Weights of a small transformer language model: 662M tokens.
MLP neurons of a small language model. Each row is named by its layer, matrix (up: input weights; down: output weights) and neuron, and shows model dimensions 64-319. Each number is 500 + 25 x the weight over its row's rms, rounded and kept within 0 to 999. Numbers have three digits each.
Before each neuron's rows, "fires on" lists the tokens most often at its 100 highest values on Wikipedia text that the model never trained on.

fires on: ",", " but", " and", " while", " as"
L4.up216:549519489502453517500485499478512529451508474491507502497453487490502511474522516512494524546482455504451535467504459495499583527523490448541499513482533475463487499502548508512490422493516485511540496475500508487508462482471511499548500491461485504503536520531540500509489521501501506491478484488530506504542491530488506507481475470525519495484460568477455529513490509530498508514504486501524476485520486534474520474485457502521526486457488475482517457537509475541498409501484468491500534521534455545514496505504477504539523528524508496538505519516495504470497518507487500487461525513497496488507512476501510497463506524501483552547503507484485501457485521507514496457471505462485510510552516498472483486482528460480527490520487501470498513510483511534457512444499516
L4.down216:527474517503465527517521555511476495470487593486566478521452486499508529503471472493496467509502478496486520490501519483505531485460551536493483517520465548482521499510527520490500529528515497537518458528481472469514456510455504478528526476521504514471511501537521511516484514458498541479520472494479538525526489504467518515500495535536491458520417504465485516465541505473515475511504469488512447515522452511501501477531507473519498531497484486507467457503482490473511478504469531493501549506479508477530516499534483515534504484510510496548473527536518534503532484523472499515508499509506519528483470491459478446498480505502492491514517492517481518501532529458524471504465536500525493479545537448452532525510498525500476469473518460480476528489468501558482504515516509

fires on: " |", " of", " L", " /"
L7.up788:498484485551457490478486450508466529472457521465473533479511497491444522508491493520503566505465495491499484500527492518503477507483506533445498491502489474489517505517479540504490531479534523510471496480493504508504511461432502516457512539474534489460469515538483532511474525543445506450518508514508503511521522484476525470533550462505498498548508506507468495454532503479538515502518509479497496533554527512488505480482525480497463514556518499495498521478514551499493455486482475489531494488500507473481496506524457472475504491517495531556494501468465515508498490519493458537444483508444490480498522518501490444535514471482526486521520501561500492518561478493479516501460500546487515495545501536461503473501476505479485489509458507542550494490503517481452496489497526
L7.down788:523501528534456486490483499493495497477493495460464503497477500466479469506473544487530540454473491509481480499485459513509492529500540518490507472515472504487420524481493499488525541480522527516494507493450524527473568496464508495489541532477487522447490524511496469481517475521469490512490499493524484509534509513512526495519526509481506504514513499510440468470462489478505485540518512502485493504497504499494474498478547534494465476559493482532510493491488537524525498465540464489497517494504503457537532522510510505502458497487454496522504522466505513463506467505487483507477510526478487526507466536514543514513489508475523529512525481548475476522524533493496554459486478505492558494529533573491471489484495497495461494558463516482565542476528531472480496507510528

fires on: " |"
L6.up584:492452456466496517485450538483473507458493489516446533496529486484463503490466560520474547500495498475516496501513490506514509486521449533534504507498501496530529511504500518505541506507498499528477493482458507506510478496510529529511539501459532479450519488536548475475522530484490541482498530508468511536537486507525504515477465499523473502524507490482513521444499466459482522475472491456481486523524474491460513544476513500510452560521520497461496469525506515489515459496502506498522520480495541489481529455507496470494461554510491463517520465519501504512506539487539499513465480510480501503492494510449492496524519486466516517517509520501489526491500488490502501487534489518545482466536499587505514510552462483466545475482494460516538491469509474442510497510546535
L6.down584:511526522493483492511442502521487470497490497525476535481484496524445506499488479508522494495479491531522483465485482493514482513467487509463476499521495501492470498533500550511493544443520499493513510463504466475520511494482485484467522510494498501529514483537504479525482542510488495523493496526517506493486502462514539508482463477493490500520546472525494544501469471498461492518516496505523521500505503520478460496477502508541434499496509506502484419491521510540470460474522523520520426494548502473465515522500452530497541523488462525552485538508487533468543505494485514507440525450515518497512543482533496488544533480492522459492526477546497498520501472555486524507493497521497535521516504514496448485491500493501502486479491501548502523507450511509480517444513494

fires on: " C", " A", " Ca"
L5.up380:528511486498492468510485471483494514509522513484526529520459467512483495468531465504458517504518465513462467502540508448502480494434515480461497498528469517467517501424502474499512506548536502537529525484492540535490512505534514460475531440477523481492471511501526464473521486485509524541517456502456488512485480497518508505500530467448514521500517456514508481477469505498513523501504479526482500510504488537469510545515488524460504511541519498512518514503471529484505515496485494505525488445454495521496518459520495452465507477536530500524469465517525503487501552439478526504540500525449450494524461508493498497500544513509468490500492508493498521552495530536519461479495538494510480542496506466507518501477488487499524467503515451546500497470493493454466523531455469
L5.down380:472504534518540476508493520527459475535469484454484475519506506558525478469514493487467478519513523497477488527516495494463547493478528470481562502518495482539493479513482527512514507517514528498503538520524519507485498491493488495501473514500524478496466500502554493519499465547503515497505522449473506445507494525468495492523503446491535456497488474473520521541500471447532507501532489505474536509514470487555494522488507500536474519474511522466491529481494483529457529454516512478533494493516483545510536508529508470450481456467513491520539506476532478432534479481481503526478490474486453462474503485480515487506506458462488500468543529518545513485509514528469505513512494469480493475557545497481488461492520507491525468499482519514519497485502551519513505498489487

fires on: "M", " m", " 4", "om", "m"
L6.up699:487432517477467508470457517485486542499488467485489499517487472473502458502475481540502541534514469512480525498488502497436498517513503498529507509527472441519505505476514511501462500508488500505526482508483534453484512465534549534483497554540528481486525492516515481516485511457461481487525486516509507502525523546486472454500537519514497522486530473449515479463494506488467446481520491525444464524462502531464480493480514535493543528518455486535504508519529505491471502499510508484481505449517475506564508509433489474506500495501475510434532475501491488460490521499506514519512487515543468485504504470495492473515496526486474504482528478525512490479468524501493526530485512463520555501469480523484497496493520511487466529493526490514544469520513507521531477506549504
L6.down699:506520500541474530512505477503491551485453510511505514505520453435535472480483496511511474514512475510527552475511473540497477497552474530513495449451546482475505560544445455449516484503480486489446513514538515529530430512488474542465491529527515485528500507503493486521496500510451491538496530475505478488535487553474526443520528513470489488483511505486481505507522489505468475492487497507513532494500493507496532507519498547505510531525525485465497503509512492485519465494470506492504560531498503494500512461531492503489532519507506469544498474536509480513494526510470503513459485525516486524527484529489445518515504511497471532498485515468488522482529470503532466496490503505552474537467532465522498540484504516475528543487459530491519498507481506492511474489488527

fires on: "On", " on", " at", " On", " of"
L6.up846:476497496479474536517513514472514476524506551516505513524451486471549475510530461483481475495478493476484484448473489538495489511520544486523507463532519510561512485531497473531463487518565533444485545478489501555481525528520528529436496505532508519499514517475531470478507496485512505480508513503489521515530457492480490493493468466483498513508477528536491495524498507493512452526486483504526462486503535517531524469505478507532514472507496483463495511519547491497498506513521466505528520499474515463462443463496529465537520497515528502524501495525493500524489517485524470476454519502473493434480481535505477490532502480487520494501497486538505476490480528532521516501552509478507513513485520457516519497469449486474540485562474519496502481512497473509526497520471470
L6.down846:541485491530493432495468496449506481487502471510506478512535479499526516469528520485517497509534508504495535519566458506485551449513453466502540529490489479488495532479484474543490488524480439542462484511456508464514490509546503494522530510500473519511490509533506473516493471454504509482505522492477490507526489500512558513490497545500509466484544507494507493503473505499521506508490520534511484510506508479543462510526517510471473474516514504596516495516498469497505447494497498503465491508496469510477522552484479506508510504490480465504468493529496497491480480472486486511498500517473483526507476464559535501471488504477488489532481484454443497452540524495530483516486480495506500502503498523512496513531516485490473520469496453536523502503560527478475494462503519

fires on: "H", "W", " H", " W"
L7.up508:486485552496495504520495534494498541481479507534535527485530448469499454494537517530523459514493505503462470462517481478528464457477469523499508526497471472518494523496489506491498459495524508480502491510518472483471509486516490438473494495518482519523473504507505495520497487510567552472475493514500483510471475499528484510461499512487494469490483481506458500558487490519527540523492493479440519536472469504494509503513544506521474510527506519526508495470533522490497521532528510525480517491513464511483494547470473455526497520502493490517469502530513501564501503502517508484462445470514495513532513510486477496505505496486520536470488541476512542504509510467473502516494480490498556522458550526484503516498474525475508448540490524475508543502462488486466507501549493
L7.down508:507459506504507479488535526515528483503532491520519525458513526489527451483513477478497521487494489476526489493430462536495526510492468512500467486466527502439496512491472474506533499473470463467487514473470526488504545497485511496533569528486573517480521485462525496499531530525510490529482513501482511497488506492493494537510438506503443507510508537529490490478501514444529499463528520476508489472491512520496487510505559531486510535524502520492495496517521481504524454502532531511496472463513539518522505497506478471497510485513523488498497532474509549488499491478476510532455563492521527509516483531516502466502508486514487483505527502524509478510471529496495511485506519468480482531473473473516476518484457443501476497543512535537479494511475469488481547495474510

fires on: " |", ";", ")", " Tour"
L5.up609:521506503517507498499469508468498491511540514497526481498504524526461534486538474491539525512485552547497472515545520534510516493552471523506548493469494528468533548473499544545465524484512570498501493466454525502489495514525511468544528447545470483515483545513504513519473522513461498467532502479488487512518469493493510512510481509500481489523491494488493488514499485490495511511507512463487478504521476497517505507493504497518496559526484506474453549535503502498521547463554518511498481507521520453492477503453524467471467506486473468544471471469436505562460508494479512518499472509473458510493487495529492536462481451505550504523502495499494546435484495514483476484523466499514484487508505489481546511491504551479514505511479475508501490492460447510504479481454485
L5.down609:494526476497453522477510516539534530496462481525509530476475516454523501497512521493502496478477527527507520518479496462506470498482517501507509485481508497492490483503499516476505494487518502518544573500508509514544496493517504472469464513480485489497525494520456483483495500469494525482521469535495514460486515484470433512502513488520515482499499482492509479498483498477498529515506498473501487501491537491507487535493470450497525472478473528487484480502482493464526521496497496481468514507500471498513472506470544538592489468498498449493527486537475478510466478507511486519527520549466471466508489541454489500454482514558527515501517513485488532505505522525510532536481469503522494500490533497507539475530481449500499509480532526478534507501496533504504471523510442

fires on: " C", " c", "c"
L7.up686:542490494450496506497558484533535484502520525505578511537486512487536516507509534476509509461529512551496488471548489449460492488441519475470530523489490493522478476465485472492511507471523549491508471505499535547492536560487458518506502515515528464504481502525515490466466513453520527486531475468496518513506501522533462453483526519582517498457537513505488476515494530513484472465472511495493488506494484489475522506459507505507511504492489507498471553519517516497514485528480468497533503505487480536493475504541498495547558509473488511498460506480508482523504501516471511501491461513498455446540521514531506484493558478486496503488482480493478507479469492520493519479505493532522457522495438461526515498476505484551524465501558509499520508526463492482543437482500522
L7.down686:513465502500482487504507467501508523488533509511496494478514548498483523491519495482511498515465538517499482505514453473491535523496535486524512459506535504507465461526514495458529510513536496465488477467514507528501487501474500458461554501489520533498495515456487502504507495511470535472474489498502523456523503477486502481472482494491514534504521521502434480484538500491499483494504471535482538523508503514525495509494494488522433492518491514505485501536514501502477485533485543562486500471515498510487458514483534491489469445531514517531519488499543482506504529510519495461506488492492474484495566482526532478482501476491460462500496492506488503565521493495505575445503548484518470505525544497588514453489498484545499517514476493545514466491518524514451504513527545

fires on: ",", " and", " |", " Base", " by", "\n"
L7.up604:524449509530505570500476498486509512529468519470494491511493442523466528499527526499528469536473492539472497482520458452528532520508512524501520444517526502522469495524511520500481482519525515504556522502545482447530481456490521491513482483483501495517505494473501473551489507511535521499499476521517506488450509493508510505519473473527541518489514476509488540496508497515525502503515518505528519492503484528463550523498494535489565499471531497498465506520523518514477467484472521503527506501477502516488552459516486498515493471530501498469472507536493426509494534506507441478505517483493488493544496524507480522443456463505527509510486525501492520521437465484529486496482520502500495472492530520473471481489471505512538514492500538486527460525451496476480469486501482
L7.down604:494485486530498523530485487448559527483465507512527512507463511494516512524518515527509486495523481448462465526476522493509478479538521488518477497498518457499464509445515516497529480515477498503527476458454503515492465516523509485525518462535489535439480537530522521473482473456461474468472474502504504493502468537496511502529484489476487482531509484486479539480479489501505501506479485479499500460557550500512496501538502516521439415530482508500494506561460533473517490481494466513530477506522539507525501508475499531496502473511479485506495480504483476494481461521490470535518544506512497489476505535484549500546498521513480527466521490526485492509505571489458485471515480504519492519504549511508460498490471540504481510499500526531499503505503525492536463500470525

fires on: " |", " of", ":", " "
L4.up56:512516462545463486472469529550446501506443480496477520485505466450505505516482498527488548523508518483506475498507473562491484504537494473481493529539508482460507531520503501490549537507504513519483483514470481533504519527467519501518497552501475463491516479513517512504492483537514519563500516457500483503549535516510504507512517478518523472507479480484495495472510480504502534502483495450475521475569458496480493502465490461486499545491487479493496493522518517495520470510535535494515524515537489483492513483507518491473487494535447520537516477503487517492501511519501461526485515502481537546495486569470459480522519489478518452510492480509493483479505478468500522496477494554481521454468530466480542524513471519484469477531486492527506524507503490466441465472506516
L4.down56:521529501519470463479506462505488532515475490541502543494480494451486514510485509474527549458483513519476492476501492538508482526517484510501545480471508525508470497523468457500511498516517528505500495489532502493521510500507484484499519549496469504455503548470529506497488518492479468529489493488479479499498530498516498520492471507500465498488494494496492451462501499448534496492474459503472502515477514514525498480449501508487470535546484531472506462485486506485492513463521521505504508484521527506462489507520495459475496527458500513521480487505459532466445483527507493555504482488499476479462506529503480509542525499477464530504487517531485554551518512516486549482476518484445548506474532508529478498499479551501481469514522560537540555486531552451514532482453528

fires on: "C", " C", "ic", " conf", "c", " exc"
L5.up635:502556488469513475490510504469554501484450496512458500524462445498515477541501524517487467520507459492474469476512487478514510491526521479468521504499509488473487428505462507524484499470511508437487499484528503463539523525533477529452540497521527512470497494477499469489515473492469543498539489468517528502506499496481474485518505477508494561496498517468463507492500536492503494484447510489471517540496499526527499470469498510527507487515504531520507528507513520510467507515503519503501492428438505532492498488530504472483518525467508516450498499511533498501509476496489521499522503544483469488471476547498519481497516522472520513462508501484475466515488519504492538501522550541492489542499504513527496509496565534552508472535547515517537495475498522470474487490484469
L5.down635:464511515533494508461471492463506517503503549506541463520523507510536489481538484524540476559490511490536545520485498493539521518509522456555508498516497508496476430486489488469551478554504490491495491478505478481532519475494476484470527474493523536490535511547498512508492481496472541478506537521495511514516494521466465464483500501501513508459465503486479514494488513485488477473509547482524494540460498461467505500483537483524503520489517522553502471474474507476482434490521536500572525464493478514494485503491469502493506510545475497459502550479488497500506505491482530484463469542510503497478503533514550524540484503473507504446462507531466531470489491472474506491561506514536489487532521464522505523493509526517530502472467492525483490485498518486515469515490500

fires on: " of", " at", " la", "a", " in"
L5.up482:503468486542501504507511477534507480490509509511495488515479465501520534513520487493491503503527496490495476478466513482506490502500513490486500492501544504499480486513440502538449477454540510491531521509528515512523486521499544489483514487476513481479523458487509485541500560522477488510545517464482460457531455459533465529527539500494520496498516477542478485505522475468533492529489509530513537521499506463515556521489451545473518527508515550472513444469490425479532564493528470541538510501499478487519533494488524531479490514492474517512525483526515457471501543502491484506464467560494497491510487472478442482507476492516495496527508502487510515508506466485552537496507487476522531542503477508500500528467463528463567510492496502524526504458499480490480536471477503
L5.down482:502519534542521492463490494494475470533512536521519474490513512494513485461532474485515495464493451464525483448494471547460520501525512461507483504502517518495482507483503498485558482479497494506527454447490470465497542505501517504513477536484543504482480479498494517520496488526481519513475531499507474535508571515473521548466484486558503460536471503484532512496473456505534500501489463526516470474511519502501504526511505482474456463508481471485538551525524484537487512507535531506496531488494510468532472563498510502456511494483515516528509508508472461480441496510542489478496523525450492510494465500512528555502509540506478476484521481464553482504504573487479484486494500501458475475458480512462489491481526523487515469485527473493526459493534487490498494486479469

fires on: ",", " in", " the", " of", " on"
L6.up760:513523474513495538526510440476521518514482508501505495455520501493543515512543531534524511489495503505480496511500485504534513550456496477491527572491524507470507536491476512543493492463532472495500532487500471538524456524469501505483505494469475502527524477534482536496463479462468487479512460480493462526490447525528509511511500445496537494473526501499499507488453502492455535481496486508469484527507521490506515516481494486529483448487538491468512514505485491477510503526503496496512506500483469451498503483523454494541490514536507501535549487492470465498470505479571449507502528551516502491488508537522486492516500506526567493487473497533519460522497462489505474521484490531494513528513516498504497454504488515475546475472445534510491479524480480497491498550503473
L6.down760:458461501519476514479482500503512510476515528501543504506470473507480524512458563456502485482504507500532515541500474461492522499507543503502481595467483534564458475487486551534469514481516490504514479495512502518519470506497523505516504482553469535505508560525556489522509486498569506516499507480507498493496490510515520549491516488499487495526445559497472517509532533531493451451483546471526497488450431487494488508531493498507480500510469500531497491502533511523520520518508507533511479500504522492504479527485512494506495465551434466523505506533489498488530473496490480482511510460497522496460507520549528510494502545499473492541473530491518498469516504489478511492464502524519485472492467497494503502483512483536486514476519480498510496498522510521464534442501506

fires on: " or", " a", " and", "-", " |", " A"
L6.up391:498489500523506495498493522507542512496479502485532499475502492481532490480490518492485496497520469527497534491526475503495554476500545464513499524493479482509509418537541514506507489477478524431488492494570551488520537535504482493520451494480536478494517534482495539508497516537502510511453525474467534514492508499522497489529493484500533519526475476508464537482516472542481470486491488517499516467510501555484523515483480529486470506490495489488538504498542512478547542446483465468500474514493478449486528475496483565556477503501467463488484527471510489493509485527489469491522487495516467497496535501508494502491518462540479480505508529525458505479487510471530498461530530566499491487482514525498486498482464477456489530490489502467476491509459480497488516486500481
L6.down391:479495527451530496494527483502462509508475523441487490521502537507503526524533503530510518523460544480495493538533482496558491499533473566473473496502523483508498526497539480498498505472528510519535476487497461510502450501478479523542549509507486527497436470516523489490482468483501498479476543496516511542492482485516488527453497518489491479528529503508463514477469510521509504476485485545521513577461498494484548496523512466494488471513456512464532518520521493492478433514494466512493528496512495515503488498494523461456512522526474545463498524520450490499440531455491516517496506465509507483548468499493504505520510485475509517490478493444538529480474502487480522533515491461505493479498510491507495489555542478489517493469505507515511492514520487507478493539530511

fires on: " (", ",", " |", "\n", "in"
L6.up1238:513478512523495516533502464479502502509541538493486451553513503484491535518538502493504499492416484474490488521458509504460512461513526502495482487517513479486484502495505519458517473503520454459475507498442515530482507506481479506520512450459501489566504518519506489496542488486511515423520512515513485441479471518479460531511513474511528497453474516481525497506492492496514457496495489520524518483438477561508523500475487487504498443502519517518521476505474464480489478494518520507507492471532488506497515486481482478491486493518506491496486488518506496461537476518498486530534532466491495526469485501499506515492455527522522510494537544437497505519490502498565470520501497480503506508506531525511545529479498528474549507523479505501548438484490522480482507543495490
L6.down1238:511457509485477537520479473493480512505493526482508517489530516512446504502513523481490469464473495523550512483478493493495487456505482473541490492498548456463475513519483508524493518453545508470513516473503485510456495485488531501489491492485521530449486450549528456492484512469491493489481507527539481503466497515509503526508509535480514472493540463544518535490508492502515500523470512515471531538505500480489524497520512522470461517505489484516510584453487523500507514488483521516494476463526545488498548491500542560494509496520529467539525441484515482467464546495517496538522528457489503514507526486463508534543505469500518518490521491498517504515500496541509498516537475496506546460507488507497479489462495460453459530503542528511517422494489514493486502528489531

fires on: ",", " |", "-"
L7.up923:507461493485505508499443508528547491528466477539501513503522485509520460482485538508497478510465498537539497488543517470472497478464517516492480481476535455482534492465487527492516460499500483513507492502466498506533447490519491516462479475487527481497495494508489499512508490510507489448477467520482542581538522501476486477423511506484473523516490526499496510453534522498465512499526466496496493530502532499497486482526455517499440525511498457501558529519542494477486525550492479526471564487537475485506506559517504521503503534535502485479463489483486515462499514476512511503471512506512488540541477485469527504485496473507533483525554520498498527502484515438516526478521516486497504508513539519509497506470469462452502487509485481484502493492479561471464509496508519
L7.down923:542522530521483507538507517443500510504528582501492519489485484485468478492485468458504499496528502498517489495494491497513512493539492482523479500480480474513523460483549516543487528510469488490477464461523487471504517487525478544506506493475487509471485478534531505495498490525494504517505530481492479484490499517478492509532522461508498520519473514510527462506513497491468500497526490505489519498476516496505486476539532547519480476481490516529558474462513530439484491518502493541521500493496456488516506494490541523542466482489548516491499515458476497491522447505509472512513515526469477484489518557534525494480516537544487526462488466473510494493471577556480541511450421455489474562527484517525490539522488532499460519498482454485471480521471488505504483515520509

fires on: " A", " the", " debut", " a", " fifth"
L7.up167:455469519497494508505521504477495529534486500478521499514469487473503495492548479473497527520491517539519536440462524463541484489475549484507484506533493547502455502520462487522521512503467478520479512497502493510462506523517498505466476518493499466515507498504532565502493477506526461485524481493468495516495524470518501534483527482485510527506497494501556515494477518483475537491519497498481521511542452479494492511502477528503511493518547506458539483513493472516529495486505457523481445504476508485546515485479507480500505511512528516513500528504484469506538504486458496502509467500437528561513483498522479540543531534473440535511524511539478505498522475541486485495509551527512495524496480473513459533480470504462474522528493518523496483476529496515513463434449503
L7.down167:496529506478486524514465522520488464505507450515518513464489496513519471506519462512505462510498472521473520551490510512501488542451494507448533491459479498518512510487541489504497500492474509507523517527477538553523471515535513516520523527485531512517498520513538523488485477464522464500472527491485511474482526506544509500501535495470494498557500521476489461488536444513566508516544508480471465477525526435515498513511480501508449483473519527501498507538490491510482531493490533468518512493505529530447525515490504514493477501493523520543484510510520520488493499493508484488511522499487475478512523518496465474490496531548500548507477490479544467476517493516466542504545487476437484481469476473499535478510466531489493484507524480482484506476477507511478505570466484

fires on: " the", " The", " mid", " Le", " –"
L7.up951:529533514519532555464497530462493501499531506545521496520494478496487504469510469576527446462496507478521508515469503457476549486555514488441523479488531501491507508481487486472472484489506492479548540558480489492488472509507550512489486484480504482517467467513480506478542519485540491513515469508490518530518483471469491519484501524495500505535542518485440521496493508504475496476436531502504460506539540506481472489506498488503494502504509473482483515455515495547461505529457466470521526506465475532497519496494517525523471490481513486543459526487491506477492534492497522519505523506483468516559519540446504474504532500523542503480499500523486505512545496490488503471498469464507465469504501474463498506513493469484521481510537495476531490470499482516487513449521509
L7.down951:486538450498512462510507489513515515514511480465480504498514523477480494501535488500561469458489458505517512530540540547497524502495438467521457513495502472506462515475487529466492515525514503495523482465470495542527529478485510503523506473505457492529457512446535512538514508485479479522499478500520475521458548501497497519490490452517531517442505503492534499512488480483464489481563508556504465473477505502504523493502517543475505525498495496508531522509504500462478514518504559504481520477500494502526497515510492481522489496515468520511520470458493514504471473482483478484529529518534511495527504515516515563470532486525479494498476496502497470512513511523522540480552484484530509501526521478477511479463534493518453502506454496504536476511516520476479511508453482

fires on: " |", ";", " v", "g"
L7.up333:547468520502455516472471520465536501474531540520488484517533551484470501472494511504513472513465508533512487457494542536480505459494531514470481491484507498437490499472504466526487436507490586475487501483487470497488523522500501535551446533526537521500509526503496514484509485507432460473507514490530513517546524499468517500502499473466505462515493498525472487474491487507531462521505509473523497476485504509527513457490506496518501476536486438497505517498526514505546493518480470528507491497465480470530517541481526488518537478519525535497523498529474490533483526474526492484473493451486471538573558522505488485508476516514507490537464493494436500516486514513503510488496516489524503473536497496515533467518483525537505503535497468547518473490471511480508517496472491
L7.down333:463523491496552533538544502487491460501480506506481519484518539505544503507471517476478527520486476546496490494495483498511508495459460488515511532470486499468492502479454497476472524555492498500477514518486519516518555514478502441487513475490489504519506532511501519460498463489510535511482473561494506477516463511506498548491524505509490498510465470472494555480517493493491491492469494510564432524503540492512513537541505510486519448522506476505531506524504508471526496501542530473483477504547456463491524468486515501489493485537468501501474487498489496498538468488534488485488530501531503465525479509499508528479504486501509473479528500502501533486487542503521538545464523534470475471520519482479496502475531513545498496523461461511493542543474509527566521499482463

fires on: " |", " and", " at"
L7.up1274:500462563484521517534522499500516506512523517491508467503514474471519431535493496493489448499482533519471508528502484524515518492547496481528510492500519469505497440544498523490519471504513496501529502474488492500510491444501510498507501478529534497562485491510517510516518521508548509454491467518500473449472466514509475508518507481471506512529514501472490531515468485517546476536471450506494457537521480525515501532503516488490485507506490479461526470506543524468515504509516514520487516520508441535464480516514489493528498533503506446524501520520492489496509458464521516485491545484538463521514496469516507501470457523494555504556527508441486489512486482526551503536510492508479479495527521521495508492505529509503484488469476495520517472490491508520488493487493517
L7.down1274:519451505508507490501503561479495453544508502512489503507504507509490530476483527482502471494510542477507478524498487522512521483516504501470518555508485509505436469504531464444512497531460507503479540537457507484503445477493508549470532498482484499475487525502530468499432441486456481526505499520465487514488479493484518491507492498471513453479489525502459513450498454473509513462529544551519523499490477513516513499520509486536481497501494528508524512458499511494493513531469478529498514492500471478519487494488531524500495478529475505503519570502467511520505494479520488511506507446502489512549482471475517461521517524517508475500504531514517524450495526486466470529471519467513469479490519510525486585538442501493483499543525504483501494504514500504498552486552537

fires on: ",", "–", " and", " to"
L7.up1044:488522529510549483469501484447539483510458459468499540510475507478518455507538509502447493534481530477518521494431508446497554494511543495473478463481550503500527478493471551460500517541465458500513489514508486491497467541486477546500456468465490488488478556516477498572469496495528507476519499482509474518539515490517527454479508526497490527461493508499483540467487501539495544483508505521517546499508514499523507502508545492505467534535515475459485502503517538493500518517495494485533468516516513564501507472547477526490476494495509526497510485496503496504494524501501474483494513491539511495483451521497534511437493460496497480541511490495513528500499536468502495501501472484498493527511490484511483507481464500512475511500515517563516487475475478511478508481528525
L7.down1044:484498507521508485471503517532493498483494536461502518492500478498516509530493415508498526494479506482499480498499503518524479467521485497509524514502489455515513506534469463489465504499550514519518504565531488486514549487556517521490496481525522482504520497523489482468508488472475498496514511506510486492428474531505467493517474477550495489549502512526520547457489489504481520527483489471531503458468486465473483462517522507508474480519526525560495475491526512531441510492486494523536528507475498513513544476528489489516489482454502553463474463485520483528517484526521496528436517531496498487439502498473494491498505526458506497463491507501504507492489552490475516517537504484473517518533493510493581508518494541522516541492505447495469517495508449498494523474507504

fires on: " m", " M", "t", "n", "M", "m"
L5.up579:526488506506498519537526492524455504527511469475488488527454550513473509503497522513538522514501487513499502479465487488513519511494493495537516498485464509501480500482492497510478508476529514488490493531517474493500506491514501489490481512467453488472522529491538462504483508532474475519481510537508510512518497501503469542535476494507501501503491479456557511456478517520545532523531494502536443502463463517485487511482505499479520487503480511498438536500481539519481466507531490507506493508566480461495515508513509472474466507513483508444486537516497508485492486486514462473505490486498468482501490465430480497515472549450480483506556508517482464484493491511482514554478525443535512510508531535502514509502463490516485518529514521490532487465477528506493525446493523
L5.down579:509487509554432518521533470491503535540449492466488475485537476523504456500470464470470480516522522504504552521541523512517498523488468470499482470532469470485518495564511475494510519514541499490479529491507485518503492513477518512486514540528489532482504507484510478503517493507485516496548495462476514465472477517507479479521540491496476455493541511486506513503506526481488491471498525481465515509496493475489494500523509471527515561496508479565518520509474479483506498495488506522476497512457537513505444469496429525507542476499524503498464503501510492524534529554467496567496498498468508505507522512463507507478485457512492466472463495510469468501523519514507525546442494466513528497493499519546502480498472504457508474468461527490465485511566519484517512515487450

fires on: " C", " c", " N", "History", " since", " History"
L7.up282:534521479508511533503486493492507506497532507495529447461471479468464491473538465502501508499504482529487533501522515482508465491509487491482546527467501498478529486485520447528488470482547570520477501470470521550496497495534483502513507516482529499533508516500536528534458517523515546521502501479550487516519475500562488482526492497514474558478493451489524485507509510489478519516461531536476507517448545516491492529445485527494435468502522495516481537516492516490530504509569511524537510486508480488511516501509469488526502486498493463504502486542545478502527494493489485487523506501513487521474497492497502505522537489483510486506503497493477518491504517509479497542499511486554494537468506448494507479491486461481477483475533524507532500478534497494450471499535475
L7.down282:464527548480512443499499500516454440524539484528476500549548478487509499529494482521539490516492503510469483529551469489496520515442480493512483486492498452452516581508509480482506510489491511518469475480491449494478488544508510489486501496440489478547479478480468496507519501515519526510492483542529546523496497526491494531468502499487489451501494538492477500506494501469508493484476514507514500494506454518460507491499463491528503502504476483526505512479510530534479521492476507474484532533518479454463511479496482517485486447495475510511458446514506529456472503493516524488501473532466503526513538494491516463484486521518467469491494523497494528528500466512484507478559502476483496483493503502526483533501476540500504524534461510471485509511490484487509511526513508

fires on: " for", " |", " of", " (", " by"
L5.up110:540444524490517507508506542521480527481478487524493494458500494513497530537509564485525499524538525471505483500504479502535491514467484498505541497529535493483497538521520490480500536480506499505514574523514483520501504488450503491496481510482471482486511515493462529499477539504493487512497510464499461486459481458439511597532510508509531500506533474484502485501493498476540492510530501442518507529464444506484549532494515515510471479540505485482480500491490492485498485532480514505493436465483491494484504527478501503535526511491516439535470492510521540512520553511508481491445493491456484541516483524518491488458472501475534483472503492471496547553515499498545524473478523501502450498460513486497496465514472552502557491480469501480495507494472522492523503502527535
L5.down110:497545508492502485507478447456504470510510528490487495506514510469514464459494464505506485478481490531507516506459474492496509484529519488513498479433499475486535476472480523492508488538477521464504442485505496528501469502520509533526546497518548468543438498513526520519487485505490481490497503520503557564516497556494511465504479503502501514543474531520508522533479495502477504507492501541511519492501502527480462483494481467490517526479492447537481473528508492508519498520529481492469548547470484515505487481534458486512493509508466522494521540505456467485445485538468508518489516473526521483514533484495493514509527545481441494504495493503510488487475484517421489519528464505508507527540482514495519515478503502502462472514509488513524520488500489483484499501514490